Weights of a small transformer language model.
Size: 8 layers, width 160, 5 heads of 32, vocabulary 2244.
Architecture: learned and rotary positions, biases.
MLP neurons of a small language model. Each row is named by its layer, matrix (down: output weights) and neuron, and shows model dimensions 48-143. Each number is 500 + 40 x the weight over its row's rms, rounded and kept within 0 to 999. Numbers have three digits each.
A block is one neuron, or neurons of one layer that tend to fire together. After each block is what it responds to, as a language model described it from the Wikipedia text at the highest values.

L3.down126:469514464440512484516454478518445480521589423474486473501566465508483461554443462479518499474500496495488473497537461545517490442485464536488497497533592495551558521459561488473479514591502499455491534485515463374510491522470467563465429535524572521504419481540513464542462456492480502427
L3.down140:471523466452482445512566531473526528484456526434520464516412517469546507507443543491587524442575464502599506497541522545564491551539518482458547505461521520467482495450474472473469468521469497486459495467492526397523461510522523539528525502455591488508457473497522479588469464433465495424
L3.down319:387551485491415576486499491544428528493503467448478560564522546462598488512538474440452563496497458511537511501490515475491514489559446509478526503459563552476486495514496506459523454493607565458532519510513470448543471480495451537529512471445509524509536503509482544584504428439490465414
L3.down394:471454530559490548457539515554524515513508539455487490562568491543466556497428530466481501434493467480509475458455580421500512568504506554435491518443454473526480537453538441511455458481521518564385529545504551516512509525484562448558496433534472518540541484516501520562501405502499475527
Responds to: Plural noun endings

L5.down267:565454501490517467522493536503454520521434485463546491542483523491550483449555567534473395477508456571521537506502494463470526548464544511544566497518465475434472457439456554567498587541449511475563478550406507514472546516453433512481478507457475513537531430485495487468455479507511592520
L5.down609:476535482475422451505502457481470535509591508531463511485441426474445501451542509499467478467527543559575499503551470533489540554500476600499427514531537478512508487496552529492493524587493488450527472452445507534494507494517480465527551450505501535473489458466465542516476483532507466510
Responds to: "in" token and prefix

L2.down150:439592550522440517500522442446479494547502527590472523491522568623532500508466502462510491534588452453562460540517421538447444493466474484477467524513578468546536533547443509479483441506481530570499508517538459414484471482551477512566524505470513513476506461472483540488512512484507534515
L2.down156:461574492434467540470507495484493546525491468503440503555539489526557554522464520412548483508497445485500446432542485548513518539514463555435433527452532518495489526505507474494497511484542571438563479518445502511447516463551522546447476454433496484512548499458476478529495445575510477402
L2.down193:485540521436491559457528434492534484487539511465445565539487446450519528525430474479495446475489471412475483505464549466444416450530527594530461543532491450553511469457572490551493493465507577477507520511484542518511502447502490483484478475468511502540523511516579531486424518457521558450
L2.down294:436441522421502553584510479486522459442510525498482505459519504515536509485474520397458501508513466504451453485504550526525476548603445479442490547510569500519477495498517591488466498458590554476513408505552584490504556564471563516557475499476483515507461475482528496501480583559508503510
L2.down323:463520530427491466562507458464524508521544479577482446509488547568480491462498548487487454488609505439412485484487536528484449517430477529486538504501469531526494467460523449459444528427462532576477477452540504424483576529482537448553500517549531494507550544433538559464552569526509485449
L2.down401:497525527496571537487519477482553546462531509576515542432453469493532519513442495490496604466484472501478453500533421453495543551539509513435458462533507476500488557447545448500468456537456502547536532506510531359481482543535448504543457505434535459505481519434470504521512451414460505452
L2.down411:429511487473523556524537429569491475475484524545493525534458506512454522507481564492469459554497409466512480559534489480439457478522426521461538510522486496514499509504496510455522527492526539562561508512590450537520579483546512499524499488518524473573489470540470468502569529482560496544
L2.down591:456587473524536530475419502510603494462547439550420535487489549549562434557472468478519478586484461457528501443552519495492546448476501501498478485497443525490470491523538551462511464566518499519531595415494514492476454513535526512514449468486484527502525513496451503506465509540433494506
Responds to: Plural and verb -s endings

L2.down183:485428485500450552422444518491435492382523474537539497492502517516459518513459551467521504456496511512508541442546478519513410489440494460433450570534508566562527549507481480518509453518502464470446495440494499432491463546505467526519496505552572542458520445485477526557510536493440544507
L2.down195:491506480528411610557460529517511473534546479556488497504591452491595501447449493527478522523543470559485502493533507461504478545544494504457461546475476501466475508426585488520461487537504449418500492499471476453485565472491454430545531475452567535507453471516482446488458501411516504567
L2.down219:507520517502483532431437464454517453482444547526493461538475403542474512532487546531442486387494518507502564474512549450600559475509467511503502504504494512485440484483505497452517597507532454524508600529456534469504560518570539533421505472485523486496502477472519527463513486584464487552
L2.down247:541531534577546535490525491436551532469456490469507490482571462465506441370504510425449518505492486562469569475450517457478506450518522510465505497526506476507538510526468562492480490490504466496462612463491479489485570486472531439477547496595584485516545497466456475501512480504528498542
L2.down337:563509604535545413501527453482506507527466484453558501481489485535521508507486509454574621500502485449472518504479551453469496476499454406524426483474445433462526450443437487534460547543559466451470489490505519420555551521570554498503453525500451485495502552475527495523492538427464378502
L2.down381:404531487573447505479458534552504484515526474476459452515507607518559529549488530441492494519493511510489524492493503439480440492409442508495520529476541446463469509496503536500513474511470518573506474491547464587464591485508459505542533510475533523505495459567483512544537455507496504551
L2.down485:547499507444503532535644525501431501403526461556493491514464458522528503478506530471511534473463528512456489531466521482489498519489392527533470503508548512487568479554484515551497503548489533499478472461540477551481461512486545534552427461507539502509497504429537543468383521463539523457
L2.down495:591439510511504558515420531460497524473420474525499465459476527556452506497542562474565520513466567470434543564511471493508487450601414446510488468441515461535554548471546533523516469442494479491504499441486470439520472564469516476483500556598474501483508494454560459440472476437539473498
Responds to: Mid-word subword fragments

L2.down20:484512421532452548491476503534514504433481453450525543459503458475526429531541524543493503498478559441441515456432548517515435526478521554535513560512566474442475543505468519460522527493535556482572487534484533545585419445501518461560473527411486463555478509506499552431460486516572506510
L2.down119:538399531524503491563451492422457504490479526436457506411560463504500502523519433501555500519396511506572507510462506493507492540524492467514528544512500517476484500516447517497448421484456564561527504499603527549512523507405459526478471506499475470511495455486501522562509536431531530452
L2.down248:498493384444547505421492461460534564461521529459517454476467496479505595466508537551498437540437474515489464523472615502490479387499574517445454528524499495514486420469509520529466435497517553482531468554509509551519504477514490436512520535563466502590561479507501514538477491550490510483
L2.down303:548528432562476518534534535433502545471523539511466568471525460485575514444504571500500496494509504449504463443473486540471473523523474508449518488500460507467537493510497479436452504471496550493481565591525448483441467518492536421535446459463455552505433465554455493529458451438502536497
L2.down334:548484447553440475499504498484494547480515563508472524503530492549539445532590546576542522483451516478507545538467537483510532509575569532533479525521474403507438412507569484501477545547482490422510455530447491428566481472432545466450542554538463541510519444571415502515504473495468491511
L2.down451:476523524490469495518554550480483467460525564479527548437434576547487542402519523483513493532475484542459458474419547483537531550479520474449401504526572535490421457454455498557441513500530450453543467531429525538556495531520509533498508538430483486543502449560458511504503509541433563538
L2.down470:507504478471503546520486496482470499465484467418453537461500505386548502540528517465561543482570563458481426446495529575509510482563419567524465541578522433494545493466515548504540497505485516415493500522460531575539486562514542428462553469535485467484481439555515503503492527457507462472
L2.down479:563535499502467548500535565566530490616441530490490431564583470531400449555503480490463534490538569501452612481502484565452591485513442522520556530436446462492480480523462495506501514435511439505480496526436474500456466506459473490474465485484398503488459512548495461527475519487482471514
Responds to: Role-assigning verbs

L2.down9:507587529529499515492487500441494521507592530462535583469443457451518448535530504574506513542564514456478523518523519564524432619506498515454498492488473482517485438474478476550498505477510457478507561509446479501471473499503515512492392484362503533456487515486509473512458578521582495452
L2.down134:517531466485438587455510535484585463497449531535445478579508451556483539621455510502543450553558538442550517516467485554510585507430519470505451534495528506480509497535475520453540577547466472463459498548482590500485500447477550408504531516508484508499404490500445475470514526432523513491
L2.down266:508505481411456476506498522520447449468546552538485489471457525547534530534560586486522418516523489421519453555522571576552544537482466460495509471475480544471484533520468501546532474455493529498500530505495466589524465431510477523466408492504537553486476570501519485522531542458517487572
L2.down282:498500503461493505556539494558533500494521499447489489455528485544551425489461515441515572491484493482508512461427507437498529516510541535500463535448527563502473515523512416518537489555516427454566512595545486553476526479441495469496449475439524492474497529511437515486494490479546513464
L2.down399:522503496561452517494545502557490535532456473511422496487495410473491498535520483492439567505496464487463433533510510516463530563526506501497505540502511520481496556541542513453567448504506559455544464481493483339464473544523525553475531472510510393483468519416507556538524433489517525489
L2.down512:542540472393482443513515485534448516558490506519540538544461465489542432521466495504542532469514508448484501507560470546473471439524496533515522551573559498560470501528453506435560495477447509466492507525457505490492494472545452530473475431470505487563448478475479490501509490484572494398
L2.down606:511477490451486521497437483471510513513490473485485471458492478548454436526469502480535510408489507495541487529499495500501470514535554555471482534441494425452537539504489540439562474499524496435498542461416518449605513475477530576582472473449491558515524555459477546554492520479547479495
L2.down619:451519433501547495494500498546509535517533513474515491425614519430538512569485461554458477529407484516551455515485391458471452471534426523503508551496497485517570455555509493519548460462439467512475521482482469433525496495522494533523560537496470560534480481497488505514524528504484584474
Responds to: Copulas and coordinate markers

L2.down70:573493483446459418501470437543405542520446530474497487457444490507576559465431464518478566502497531475514456459476555488525481522491478569523478484571509521553501485412501495550571524462508460504472566511483460397504518422549508575564491476481497514461529515520509498472462535473436451502
L2.down117:561508551544502485530463534488415479497501512499478526531485593515437486539496593461520506437494522491510575494490477458542434481493487436423506509581537533466485444582470501552511449488511493479520466472421514517530567455394588460457505511517443519548427487571580515495425432470489484513
L2.down200:494480554450458501525445454492513505550566540530524475528512528534480435581537483456473511487543484550511539546519444463526451534530497524495477479457542518543399506539431436503488461521609476475436455510497422450485491452483559507417438478499493568520433565512538492585499524551467482485
L2.down220:459493560436514494529515486530456488537508499499502560467544451468494491478515519440467551504485606523530519539517479537486488433521525519441486531549537519489414472553516518435437423534524539394507488572567519559407563506487473555505491488478506547542495463530547539492486503542472499467
L2.down357:493528515451522499520472550471451494484586464448446489421488526546463495524519553451382429512565522469464504528492566461467490537529426465450466553486527469512467525536455477373418508513528556503498463495551513557475504456433538499502534539557454539564475517552487476477516517497526493518
L2.down438:509496513474511517480560431486458479547607466533476471554438540538475500542483605557448429510514556544392460500483489475467491498534537504437448506491541499506469579480450484473506463560560500459483472463544455510444516454449448553494471437480522505552444457480476516481444456494467531468
L2.down463:473498464514455584481474526523473436464546448467547549549515545481540443463536555421406422505517540423498523497532518536561495497525477426515501515512496514488467471527472470388465514524415502446408514452538464480523420504527543518531508544506483499513471522531457474519503485503518494478
L2.down587:531462470450523538530489535511583552541435498461519444578548487485482494522465495484481484496495500468503520474536512483518574557572493437495474552491575472450503471574529459398504515546509487430506481497526513430423454472550501496523530522488459483593496546456448515580535530463515523531
Responds to: Word "to" after predicates

L5.down203:512515519425479544585481427492486466481490473519468468573538493516495492534473480510545564446487461406396523539506481510511437478517541502511542522466492537502474517524495484529481480467474569502474535486481483454463506493571539495484493463492576558530517502451519476500544473519515474517
L5.down392:567560551506498589444534514570510502579546503438511488468447466556467530463545515485512476478443487591479483527560555513571541506511418540502501512491478539532526429532470432447438459455520518500433483529560502437545458515506507516527447493493436561505539511508551450463463466579475528478
Responds to: Verb-phrase connectors before predicates

L3.down141:525481491524517444475484433479478553499517537457528425525507469490442439482460526510531480460479500508516527452483447582487501490532503531592483480523518464519520483431520492568554527598463511620521602494511473438531542510511527459438510522448588474573495543501483502541516556520455460493
L3.down164:499587505497534520527494433433452492482465445580469469499517516507435461468482513554450531548483540508480524521601492516498462506435507570503440555543480497504522577489563531434551502523575540495519439463511433425537536499539496514556508503512463537505454481482478562529523538508545505510
L3.down442:566498524498443481492531462568498468443545508492467488511529519512508526470479477448552543444453464524473542478484454510520516494435495557535500474537563552517516537539482512494489465463488507428483529541467547497514421545542573462466459546549484497511477587568512527488504442432486469489
L3.down456:563529528499563482467519521445517502498457466542496501509461492452531461540587429499461546495452520528447439535446470481467563536533478501511539410422527551476457494512563517485590422522525517489470461458481485401498460537540515460499520520556498482472476553467614517513532438470420486575
Responds to: Boundary after completed items

L3.down133:444427521446528456489568489480573560485544504493465486523501502464466498542505599488499414493577542534521465555452513518520494506477502483479518508442519431493530548495471498560552555498486475423483498494471486533427488474507566551513558419507469546581422516584607499520429529539436501446
L3.down302:515450496536513518533423459508533562471560470532517460482558511534501493462496555459507445559498481546556537519571428494436530518429445479549457516428472484417534518539463473422523467447451497534580528552556509535462538483475453428516527445507494426502512527508381542524523508478493489504
L3.down329:516553551447477525542449455504467406471498470525428516517479550603496461524488478469491439528488504561504467511508548456377464485487482610525535477525518436471454466451520508464553531493512507500526539449528429466531496506482541520474521468483453532488496489501552478455390503465502483552
L3.down554:580497563581489491504508560514511537511461519493459496443533546536459444498455494497490553459555476472452548514579492540419481483461460539520471468608501496465506569511468489510473533499534528519489494488548475450478497554417486495493472472518428526522417471516499452601474417562489513500
Responds to: Name-internal vowel+nasal pieces

L5.down292:514478468519476524492431460481497469431473506459484544495482536528448517519436574434513495420532494467541504528494474449533524462526538393468577532426533531527504475423429464476563460473560526541499521597536523577448510516496496515514451511523501441489578564514524504521520453493476562529
L5.down343:524528516454444513484545569499471470489540542479478498476426555471462503507497460452523518489399458552494479475440438488498485515524518474468522476469469498502479469500476547474543502471549543431528489477457498583486541478387496470478425533526456463467491532484464515502513450450492481576
Responds to: Clause-opening "as"

L5.down152:589476454531513458519458500437516482463436458468537509524469522619481498495522486474489494507563516528512506537477555448515498525447517423532444503508513475478603479533466474446591486528563516523495539500536496506445486500496531525535389498578451501416497504565475492483540492492496405488
L5.down383:498465455543511464479484469464456461509496561495571506512519491595512524479478494524562374467464506577437486482529447530456502469494464552466522420507467496471511528560432538519531505509532540488535526486498488444450456489485539564525480441521417539521541539550476466428476476525550525533
Responds to: Word-internal continuation pieces

L5.down202:505562457445572551486510409500518517462549520491460504568431484561475498509542481532527450497487512445511476482499436546484488520562559449503491525534501511465508499474521518508490501539521488495475438486536479469548556544510564562390519441525496506529416481449438472530390535519479468501
L5.down373:549514465461487522536424519485556468467430492567501448490544455508547558427493582467477454472576432483502431502499511484483533425502496533532493413472495568562455496484529461421491574534497550567524533464527453467583477547521521480431586497563507556530487498461493468493527552496478540517
Responds to: Article and subject pronouns

L3.down136:456483478493542511516487468507452509497481513448530454526543490532447469562526505457534521496462474442511539581525520477553536556493496472470442448535474483476463511475458470490485440408566483475455503526504519510524487472479463488531537472493519463523370477593468465520542556436477522520
L3.down258:498458534565530455543562468531550490493439564525513514533415500519479418508514536528555518431527533493524500549471553568534490541468527523440499460421494436476528584549469577467459468430456446509543499515565488453424476482471496498482543492469541483508497441514459495501513527490463533516
L3.down272:525467528396449489479552482444562483555438470469477446570548482535445462560541494469535430492541542480530521470535494455529520583467547489524456553423498501542500553501481433521442496442532513461528464531455559554511498541460555518530501500542509445520537479509529453585522436492571499494
L3.down598:543571502490491465481498511448489503527512466487518566501453528535502523550555534467457461490452556528556523429456506507546500522489463539486533538445462409441427503460498509492551394516494464520496533591485529437538564535492444473457543492440491565500508393467512511530503475470468557520
Responds to: Word-initial letter fragments

L3.down205:456501526571497486524505506506456523454492522452401547460550455501442487487528447484542443488441435446503530521534451503519434556546513528397383544437511491581532472565500519469514597508477556498486487540518558518529512466522544476502508496480500569585467439530446543542492487506516451486
L3.down338:510499521467470518583473526431483448446542470569475471476487460512477545498415490432575519530479545446457496521484489486543509523570504519533477516529520528489495583532496467531492517472452485494527529513444537452547499439518538520463466462524534492589481529571511471476460521455581504455
L3.down357:476474443531491461439572502562483538432556502424421531474528548540485533528441509444464501552501544474581479524459548412551464564492519550501458455450391498537521453500572491624492514485488512476471539516500529437528550507512480483528482457485519469507482545536499530542509505432530522485
L3.down637:485471497496516452528515448474444491538460461545532494482508470535549443466501470515526496448538421588508474486492545514420489446488550543481477555556498467521523434517513463482504497562511464533484449483556506468486468467529540497472515498460538473514429508469439548480564475546522548519
Responds to: "as" after role verbs

L2.down15:605531538441537509511515414527422523477535487516528459479499534538445466458473526486495575455516508509494483558498482484551572483457561475468537545525513487502480530502492558515506560494488444511504508492466499637523463507536425499510443558536474526560512557496504518493525525498509522537
L2.down80:552529496473527537524539481493523549494494555427499454502525589554503448438521573472442497471512508478510502458541528511534437539580467534458515502457458473547517505502485546534456464480488474410543527537515473668516535510388472452503496498523474514549445524533540470426500463538565456490
L2.down155:481489444441497429576536522525494468536450448484529512519508517500530487504525527457441517536497486533504475484528561485530499490496571445598439433521504441478535541517529409425521503549525524426481480486488530425546469483506516520516490531455501526510536534544539531505496494534488443511
L2.down162:459527500564513500532517464491523503536493418513526512518530533512453520515433527430455491550424437482517505488494524532591459524515546567503525481467508445483536583455592421532444537550478600468537508515554499402521504495498504505504485473521471492506540446521528528525538515520498484511
L2.down197:486536580533448459526486484525482480503471505511524537510474581440517485430549477501463528445565556457516528550474489469443519483463532547490571495512454500496508506456482438522501478471423460487545549462522484505484518520480533395487523486438490509586487463449535583528536461490493469540
L2.down407:565406478547489503504507378493501489488407554519441454501478515569494477469580552440452505509536534462520504495490507461510491538482536561464518527532503464473548587500499506516508522527454525479500605468499550559567536590471560492486430474473476548557495511496501512438494469531483434487
L2.down458:522449499480471515455502485476400534511518495512531439516508493526547533456533511493503529515521436479540494579475505498482582463513535447539581478510460501481494508492536459587517546580520458435503442479477528601462480530528469494465488579513469540541492584558503511505470457504517491529
L2.down489:543472524518396469540548478599461514439488431556501491426474442555489542487585473536449513483480495437464492491551500451531485563580557495518508454487468447498532466562494497484482488524456476512506527506535489494530476465499509470547509485455494551535492528492551464476464554489477499461
Responds to: Section and list ends

L5.down114:469508517499490603537494526556495530427556455457490539533499474454516480478454477501480426462494513554567542551506501495546449473515522586517537541564432529422516476565520519535510473485516480519461558476551486616528475461448519490513499465484516520468489497488537510524449514479512473518
L5.down191:477548537508548544585409528559538464478543557539491555535483492475489439531481506521475368487539474445458481481488542532408451480486470569454535541532493501530467471465523524457435505469517583526534544566565470641494496474548463491551464584543480497513510506482514512548514452460527507494
Responds to: Word-final suffix tokens

L5.down33:484576466520495535493553511456439499565515535519535526513502440515513498400506448447515431567463500489485465469526534518472442518526442475463556534484481569521575517467442465523517536501540505573521528555505491518539548448478458509435457482474489568484522536613598497538506544493548509435
L5.down436:440535525477524565436515468482512536479519516538479548484552489496421437431526490516484503490569526486524560478562530520541540520520521465470506569471447472504420485479453465515489499529472459515508540528456529429410458459565540535521592519467523579539466515544457435552535479525562523456
Responds to: Standalone "a" token

L2.down67:456511476488525494491449525509536469543521502553486509573512561547445509480486581551504435462432459428488471454494454517531512546495490482489498527458546511481490456486447480493477485511478440482511545587521488638576580519439551495545531543499420524504439460456496515481461504421505510538
L2.down78:479473485522482450498443496521522502499444460494500524502569505479443454520509535574527460459475429432493490521537499542517464558515548506521517472569485570486470481451487508542530447547512492504535441562527422503497538488544523486447497530495454516521456486587555497559527551485553529512
L2.down189:408553497493527499518491485496489480518564496474435581577496540478406512415564553473495402494514490432539482524477515527531425549468462510522422475479521468583541527533532490502486450528519482521532460562526511641481542500511572527547506519491468494498432496522462418492498552464564520479
L2.down251:457461464505498550405494529541551498525521482399533522447555550483508526510442497485492500518531507481513469519497578571526469619492433521511438438544483482482584426536494505458548453505473500503545477529493465509469517468472534450507509458556473530536544466513430534517525486506492544548
L2.down320:465543521476461515502557518486521487527509542483544474524554503468480466600500520502553523451531459511581494469505511529473446544526517460539456547522479533484503477494392523566456421435606491550499524581522477593474521504495537465487401448533478524478513541528460487515473559519533535485
L2.down343:515479476519518496489511501496420440501496568497538550499544540545550516518522572488468477601526520468550494448477493494513502503477473544510500537562514533477553468559414553482508520482536526472482438535483479516461523496507537530484479456490455525483441447468517482409499512432457444539
L2.down452:474550473478512471533455498504478488541503531485454507473545445456455560447483529533495455445442526433434491471535504550473419511469535524491477434510446534468501496528547518469585507482557532499537585531554530475481500493438481529496515456438477575525575447501453498452488573565493565554
L2.down536:464479510548520563503564475519473482521507504520482513547481547552478528600490403504473528523424436460518471509538461501533497464442594518568469407546482454463475515536483518564493488523519443585501491468470502440512514448536472514515454516512476499558424481519487535530575534449488493499
Responds to: Article before predictable nouns

L3.down28:552497501495503412475458534498516496490493471480453468488572493571453449533547575556573567496493559433578599453438496474567460510450537522434480536545465448544426542532472551511554513457508574512501529475544461505519400495555475524487446414474476530517498499483486532492495513544522454519
L3.down43:471555533474543542542483513554503495446517518519417541534595490451489503457520486533500472557514498453497561451518489530499567514504467466534469493507547502445473449564484520455502492437508456516458447502442525591556520561503505529522503463479495518496462540447459444530496470445566446536
L3.down121:445537521500501518560511495557612485542479500433485516478551522469468478460528540548461524526597503507539525541573477524472456467446503537471510563504466524490518500522479508447535483507477523543585477496477455466485503490624470508535461511513545463492493447475483491456466513522512459549
L3.down404:579529483609445482454449483501520531489523458502502489461525525439515415479579462554453458435463541543538514527531478425496541527483445542531520570487549494574442529515554520490530523482484483532461548517421449454514509509519441483503485479434468453493470489506459501513543459483489483517
Responds to: First-name word pieces

L2.down110:480580481558521550532451504464523472497494554537494478526527515507508500543482566491467457481488490465530503515544451519506475566498490527500506460531513462485477538465520520524610434487529465548508479469486517464442539491517453575450559488578499501557513392571531451606474527401506467480
L2.down113:459487462491575475510444464510545510504489545532459461473496524511475518531577534511493541388472534517452503462554464520467536449541516557475459537473545501431521498446480471464502545501496548488539467531500406408536479506505479542542505565624498552420515522444473567490472412503524461562
L2.down118:541451464454452482494489520490533468539532519496467486518518523509422543497502535570526501465480548523603574462484517523536580475456449510466506502521440483424540413508436489551526548454535547463440460515496443509533533502517493555511502555573442483465466473478477457497507551458556495504
L2.down154:469546498480526486504451565522512483434580541454498447559528579500469527519490477552471458566450515463501514429573475498598508517551497524525455523576548438480445474479549517534487536565533565411531441508548476483534486493488557490557438554483467512520542524464479485523502432475517476501
L2.down270:435523490521482481531461538480569430505510493451497507468552492552517548501545464494480524397458462501461513486505550553497470506598468509536523500511496408425478440533531539464432605523454534479556535446509489481466513477440502450508511485484432534526593507516489544553484448520493469528
L2.down352:480486441538482567558488479454532504497489556465504494525575442547438532410582516465473544484531482514443474482441394531536477510470483524464527510451456548488510525506500511522460442511437552472418528508508529439499532491489555522491527532500545445521598489487534550566521553512484452509
L2.down506:541484483526515538538544498452508504485577492526485552558487435519490526524567549501471450501504445505523472462578458481542453559491534546524483457606603533512437524488531579506508462505481455482491453479489442485397508529565482492495491494496407438569480475562479517523411493613493527490
L2.down616:535540539476503501434499434551521488454539415467485477476515482422527459471564443542494485517471538545522558474507505546534477581463438498462478560550480465513500488534559466492524418538447525445484426485438488519514420563527517475504456480523490520485534525555526541501475500491482499514
Responds to: Proper-name continuation pieces

L5.down443:562523495510498544470542553518444448419481532573435603537423475567511409580479516475450467519487515472499461538508504465446538490451492539475513490554589491553474488471549514545532561498553527532511533472512480515521443488506504476515568449537507513547518480438505524492486532448458457454
L5.down602:472493486463583598509492536458515509525475556500460468494477582466479467534535504530460487520429436477457511467501476489462490498466482525428524537534498501490491499545519553543489534510497527418546543470511408644491555529480522471496508532425449504535478545464517543489443457509448423579
Responds to: Word-final name pieces

L2.down62:469515455545456471474506491485482500488560464529503491519500468441493496461561503588470453497578500578460544499525502466489489600462471517508482616546476457530558523479518474561565486536533572503552559532514511468500529491546528476517503481461413538478515422519488560482489590512457525440
L2.down130:436473556521470533507548432535491504479544497518493553532466453531450489527544472479500567496512463444404519489527483470420527509486476548450491511508476518518540576540506490480531496517553509438520419523496482485454513519510460553467486519447478463554467455474482500579508545580518436487
L2.down165:460536497509544590500553516601544505435539571516481507472515487430484465523544566543446465476587465524521564503423539473480466473529573457533465503524483501509482464455449470535458400502468543527383526460454456503513458544560509511420488502534518510549514537538509449534479527517450469579
L2.down173:423522514586494505444497484493582470553535524481474558437510549478559491423498503487475462503566515510556488485482458513503447496491510595486515509572482443555547448468558536468495534425483445524511421481461498477506525529492444475546507436501575472558461456496493523480506522549457450480
L2.down279:501461573588450511487545475479492557467471425527500488494536432468583482466496473511471535553521532478465429487530504544480526519477505428485477521497476556496535558524501448467555582462504433494521529511445524389496531522504594495489527482517478475407493504471509549551542453481460463527
L2.down319:528497510502462471445599452529409474429523437506482453548525539486488552548430521462547576465487477504452494494426453462470582521515448540510462471557529489530460522538468428519498509546476510521484451480465558494547450577532470559451484469487497537466514481500461470485481501483452459534
L2.down377:422533467459548491480534582541505465533489519519533551479497425554532507506459558468503413528540471474465502465484481448545432449488476462539515506413511467394539451493504489529507471440483536457509514548502509527466536494548533504489455411465445518519546568503567450523513517430458487497
L2.down523:430530558497478569485502504443460496479531517552466457536505528489447450467577514524549551499503510471467562532511571432477535443440453510542569498521545533365499499499467474460517505474503520517546478468454422414433537534533482511454533494508468423485447505428524503534491507513466469457
Responds to: Word-middle pieces, year-range dashes

L3.down58:478508506473472543535452492521483498482479498544526445552498477556551573478441447443469501453484492500541496474452472470498527506540448442456515478492523555458561437457507470464556506534419494523564509512486552607506485439498437506543470470489506582509484524511516505549430502441527455497
L3.down178:526448516532559476520458540510520512474501484544408486498429455497485528572536512518467578435428471453526477405441562511513486537529467461515428500573520476500442473537477463434484527505473531558535560523447494532462447509568527505496525480385443499488496594553493507487536501453470484490
L3.down263:527571540551524560478545529522475562458511531506419549498516408489463538506466469506502459375462459452482519447479472484474485519525484582493536574545561473492542494480510448497523468486510487523525562468467483520471504482433539525469519517379538462456524408441482528515389521501517498485
L3.down275:461516410531567616541529523483434525474557481495455512470518484416461456478482568452471389447514467496462492504474482486532482499498529484512520574454585456474469509478507449537557447474584498466510486499458530600422584405450521498499519500526534498498418407496452465488496490465609515510
Responds to: Forms of "to be"